Part of a small language model's weights.
Size: 9 layers, MLP 1728 SwiGLU.
Architecture: RMSNorm before each block, rotary positions, no biases in attention or MLP, untied embeddings.
Training: a variant of Adam for these matrices, 1076M tokens, 4105 steps.
MLP neurons of a small language model. Each row is named by its layer, matrix (gate and up: input weights) and neuron, and shows model dimensions 186-313. Each number is 500 + 40 x the weight over its row's rms, rounded and kept within 0 to 999. Numbers have three digits each. A neuron's up and down rows have the sign that makes its largest values positive.
A block is one neuron, or neurons of one layer that tend to fire together. After each block is what it responds to, as a language model described it from the Wikipedia text at the highest values.

L4.gate616:529468465479492476484551565507573521533548448444520556539612553479545489524484502520484559548500522531494528509492434546560463539445477506458526564453536493458508465457586524514430532467477508462495546500530477479495521461507510484505519536466457501599530496464468471527574514459444533451417460565498458475477429570460536454410505501429513507451472550543515537453447479475565532553440
L4.up616:507430608475434506551563457483415490503571470489532458547454499512477482513491413570524461519502529538524509477588456537556549599473507551512473605524452534482478490528496483498575466517530531489483525514508537455452502524525498610429433497509528458516439466543426422557449449564531456576526450481550548513517533573506506476530506556527525501468506568554515419481440491503577507535599
L4.gate799:553499493453467511438531468506477477391460491540496481533521538580458497506507421529459483563444496445504493485507475566545487486499480544474495531531465468513448463508531452504530481564518522502543491473494495446480519433603431438531491556469556483532445537525533518500543477514494536509539516453558489522510448558494502535480406514521592428511447489445473469518523466467513491533522
L4.up799:509450504537520519532461533519588496466524465500501509503438452495459385533513489460451515514478525529427462481546497523515477429529510506469511519436526527541473557458487488537529467524457485540527486495463439448515500508447533519477460505518516474479451521502432484467487447477535472525500548500561504505522456502524482535442636527554476519511503456499489504506492501526516418502596
L4.gate1342:519496546559448552547526477550555474530509552513469489489557553551459503511516511547517416493476584523501476496496510515510556453496463445537521569504500526503523462501491490516508449468507491434541502511491520527497569499512578464483491591495526486492481474514529480430562463446444505474473466521549528525499475525487462592445480503461417505483481500543472494469446514472532477488473
L4.up1342:502425542469568514552445507460568538397504481509474543540449523487525433392562465514533541468485502428505483481451480583509438472545524561447546445500488466466502472517563497477450524553475426471456509510502510499522487503521544550528477510567529484487404541517440567543443460538490512537518587535501577440467468495500493511535477485535493504485576469507498564463554454514554548530470
L4.gate1490:533540505561468582527474455468498466446453514445514510507467507516534545534533490539512518441509521520493457459544497481506506418487372479539519572459639516462553550486501415496525452569492556574484474412520551529423472483524514508497473496554559394533410511465485543487529523537513426527592486519569531512478495564543460519490461500509496530485506490453464463512535534449531540579492
L4.up1490:506483530604454475500493515506483511478493525483545487471419499473572538497499510505474515504474504578521520500503513473509538520572501479467516514432543513509567544481481499436534514536508501508483509465537559561487484467616508474467402547539532476482448549444479407468539523578482499490502500540528537497467530487567462582482518467586534426425526550492464481489507499472558483478555
U.S. abbreviation continuation. Mostly the ".S" piece completing "U.S."; also mid-word continuations like decimal points in numbers, the hyphen in Middle-earth, and word pieces (o-st-riches).

L2.gate128:483480470530519517550493536486530429546512502481532525466475506529474526518515507550474511486506510529401518498506440552493487541484508554445460558583409533510514485472466485545440476535491433530547508498500438548486482492521414560450478498518471554450419473459484499534518451494498480503506535478522570473516460471569519528553522550514504511513528435502492557468530537548480508448506
L2.up128:528409489497483538527538524549453454460461482475532506441431503485461542483546486505456498518527533452551511522438465509543533447523573459440486462427451529486511501514523519574482466573477494495447598429513585567538532500539492558496505493581456554540513526507504515468439468531591464517475472532521536563530512499550439563556458505536519507474487434448526538477509480459535477523502
L2.gate742:494511469524505522462509419571481463559442536445512509505519591567360489611469464510530476512488569448477515395503536457504446554494489528498511557513496482462532467586460408466507528485485484491372508431528457486545461439476455543463504528502447586460528507583532531477534508562588518540519511469519492542424473412551499431464508475513503478479469519489535541492496531479525508502484
L2.up742:482471498454472487475466605559543523511498449427600499533418554531455527537488492487547528475484467497465513506526445489590508546514469540529507494468503514509541459497514518479470505439518500497495451490508497535568496388494499495450495557478481568500543459512496514443451480452489505499470505541466536549494498481555471525507481532492486390472497534460463508462450523478492470491514
L2.gate820:495510565501572525543503465437522543438434482487509502505435573466496439438591573447498508504421523561442547522472489397506549491493513495565436494542472482451465497522569447453454514507458464577471513481476444537489551460518471536441449458455470448512547486516492467532465502480511533475528541469535572480452527470492481533516494512499499494498498535483474506509525434407467491452515
L2.up820:488514418438495586487505492542519465519479536494496528578557529538515481461586575483482479476492515495513519528481538426544429539553545457537519562543499495487469505466535548507489527495521463476465544467458507501530451515505449505522370522471491576493531477515480547513472449534495491569519472561460434490509486502572486503554476392500469463446471479524456477491459430519444541519541
L2.gate1717:460421486568533478548492428611472511547518481463492484518436485541483489434548438579521493428544500464504467498473585444431490491521485517494568449473489519490521445550547393459513525450496499499469446477507474563479452422525523447503518497537572472486501515494546499472493504468424526551481557462462554536496599430566529530502468479520505511543550477470498519516496496462523485436521
L2.up1717:393557472516585514535481508509508506537539500423514549546533422467462466488477458487551521419482495502494513578475502485429454429497579488492587448448480504527507451547492491496490485470509536455550433458479434477490476473499474506500552476427515545526532498426535537487525567401459511469460564535389538487557501523499473583471540452398449455475477509463479460439497506446462537495479
Mid-name continuation pieces. Word pieces that continue a proper name right after its first letter or fragment, often in tables or lists: J., Ol-ivia, D-ave, Jen-ne-ker.

L2.gate927:520522499539421450497439577534547496487463462454617487569551517516526500558515560529502502471548464508533500443497485482532528469485524479510609512512477517479518450492545435582525511498491540534521551564512472493535476482514489473563570513477509475495471475513460498557499474476513601489446541508530450534501535538478437531516534411530512525481477484529556431466468557419498441549500
L2.up927:505536573505494439502561537479461455546442485496467459501425472517473439489536536462567507523498547516452503558558515482448553488473505461567419552520380484493477571459458465513535450560464492553489545486543505522464511447513470478478464478535555504491539503493523495504468482492521454514437484475458522427495579469562525487562552486436506506443395524483536468495459510398536477459484
L2.gate1358:482504454463509532468526411535509521506494539565519524443451566473470567441479517469490502528504455538531523447414541470479487479470557498448480519447481505478439453608492519503461580455482486487563529422552514484517512486516486502478526458451506466555543458497551509446496492491417516568472510509509533540486551518522494555562438525496449474537563520493452520481526465488503509571442
L2.up1358:529402496499474474545563540498553507455452541526508466478514494493464475503550440430527452463482529546509465443504449523556474483455433520574494487432453526513537493512455403506453531530504451411437488475469469482485464455476544482480497473414494548461475533538527451447449547489455462558523498544555550525439457464502480549424452497530541566525490556471512473440542481469401561474479
L2.gate1469:458491468520520497504573495487426550498510474431484560414499534447490509512501463479497450490451449489501514528560553594441556461537530532481544514567437443474542522495498450522481409483569505484530516441511411477496487511490436485519547510552454443472453521441508511467521464529481457474485519515499454497541463473521534498489562525558567580561465487558522445425473544504494519503492
L2.up1469:596389520488454551483577440524450531605475508562477533453576512390554469498407553526477549518415525526591510599536524444479518520558516452532494454488526505510511491499538481543562493456450442513521458554460505509526507561440473494467444448493482549482494499519477509560524431450436530492486472493510491530479574477428462516502477478496496518479423518511529468463490487486548454495392
L2.gate1506:512471558568468586535554483545495580537507469521431476490521563506522500476479532531505482471482428580559492476464523446466526494532526518587532570491486514527497480515455449538479473524557488485554484551504467546485530498438563454475464493475480404482521535516484530516555367514473508491535542478515494512504485474487513499439440507491572510420512523532491464436489589511552497490479
L2.up1506:459451533582464513474490434520556548507479445452470531519576502496381395540537480488516503492530551519537513486498522494456535458564555465530514506522482518518413479472477519554567468456431546508522542496486498517474528527444511389496483558467610507494532583488452552619494453558497488518513479518466470550515487452526458496503468463451507512485499561546526462469477498469443610538491
Country-name first words. The first word of multiword place names, mainly United in United States or Kingdom after in the or a town's comma; also New, San, and mid-word pieces of foreign names (Iey-asu, N-iro-sha).

L6.gate1333:556537478512526425473504560497545530551558458571477575516556483523502519445495474574463447439490438550451494490467550566534548458432493481547509462467551459527451467495448519557487491531506556547439472472509477499472496408474535482493451485542512472533482497487431500523484528548518494477446472518534535553490419469528505522504499500515469509585535538508500418493536542520508485532542
L6.up1333:563483561490484476514536475578523515524521434444438522458524511538456497561514518507502458419450532499478540474519471555482558446498521436513479510466500434481515519456552512390469529418526473492517566520572488581484517548520515486499535520519400509526490428534426525553482469516411504500451488486501489484478487499475469558572542448513452517537540560475525572586495472521465454480540
Passive participles, U.S. Mainly past participles in passive clauses after was, were or been, such as used, made, released, erected; also the ".S" in U.S. and some digits in measurements.

L4.gate531:474501544524572556453544530482471521563429526558422545473507473458487456573437461557519466482517538490521492538424543522435522449497552518476518497475570577537474481513479502474464465535401481418454466485549452546518504522520552430421452567515557416493553586527497543585479533460464496492532546496501489575561562464560497411424449460534402500456490528520469474497459542562460523558558
L4.up531:486459473466504514513445506524527537555527474504516433503521484558494539400565477484433506529568571463495461499489558443475509466413499490497538487460514505470476470476536507550418447505494538522439425515461553532526485542535456525509473444561500541463509504551543500554500545581554495458530521514489512484489547543467497465479493415509504415473511515513448567459491500475427423498434
L4.gate1111:460507522524502520498488523527453509425473493443530529577543495499457557612473504526499575480526551491488516485561501508476462451545556548546474544504526521507543492480523514463511508491499494483531538501562495560473492615481422532540450556520539523513500483531552476507480484539558461554500504452518501435453482475538536497434512493414480522475553525492479494517511420447478511517457
L4.up1111:442464427466478512464466468479450479461471509532554514534488413473485519564454450483501619522575479478546508507461587483506503566566466489543478447571494520528491492625523561484478426472465525444602498499461513662536503503515495440510467585504439494461487509492487490495482484569538512560521439479469493459567545518492485509477506435407514452489499471527488478499501512487460403514480
L4.gate1416:453517481513509482433520410548529496541501508478525478510505466500417467527470483464505572528452443479469553522544490501512507524492538453520534498493506550476599557511530464478478547454456464397476467522571421535573475454510480509548494560522471567479513533515514562546496519449460546531462538539428498514459564493505505478504520493492479513496495480510488463461433470469480482545522
L4.up1416:496460474559530516467538448571534521532519481423500483476479506554424520499488479522503503499460490518435472499511484548538558518439549477534515449531509497448587474461553373526488554460511506482452489444548513472598485402499495455552489582555479523455533574568470497487475556532443520529450496481502512521469547525497515451436518480501448445444550531501513577493450444463547512479509
L4.gate1523:479474458476516509453529623505448530443546516465532480526482502462499485488443515388474535566457487486486463470494512480516490433429467551520489475557547539510503550493512474567505439538522541508487539530513493512481586509473443557542515527575489558562468551517511488522501560516495513544498488518532523484568583393468549435425514457481462495450502579526494498540486443458568528460537
L4.up1523:434500484548473520460492489480522456532491503505546514488538467537509426548541534495495506491514495515532495466423586554577502489448544517473552475488499513494441508523518457494470475468445503485420475489512541433478480503496448514461505510501583511512510481510518490474561545490524527472505516476506507494483453469502482574550537491474519485432541486525465519470408555505483514464526
Personal first names. Given names opening a full person name mid-sentence or in lists and tables, e.g. architect William, journalist Robert, Paul Thompson.

L6.gate102:522545515481552547534520514521509535490477470481527511498485487511521485556539452470520457554524475571535473542473541489559497514467516557583534464500561494503605479536530473452491512535517529513513500501540499486573490566521482553538555527527564459451510507554512428523433472491536563473570469419473532514482597461539475492502560482503504484523580519500494533509497513503499520474514
L6.up102:444518478482499502482543529521472421508519432415453492446464481479494579480492481459518551553487469493476456415546502472518564443485518493519512523494486530538520480574588607488477534468448501460556451507475493533458545444537512560492562506538541524480476468516505523416532566505411492541403590561495511512519467428525562431489514523515469373510514486539507502544458539501534487494497
Given names in lists. Given names or their word pieces starting a person's name in tables and credit lists, such as Jean, Florian, Donald; also prefixes like co-, non- before a hyphen.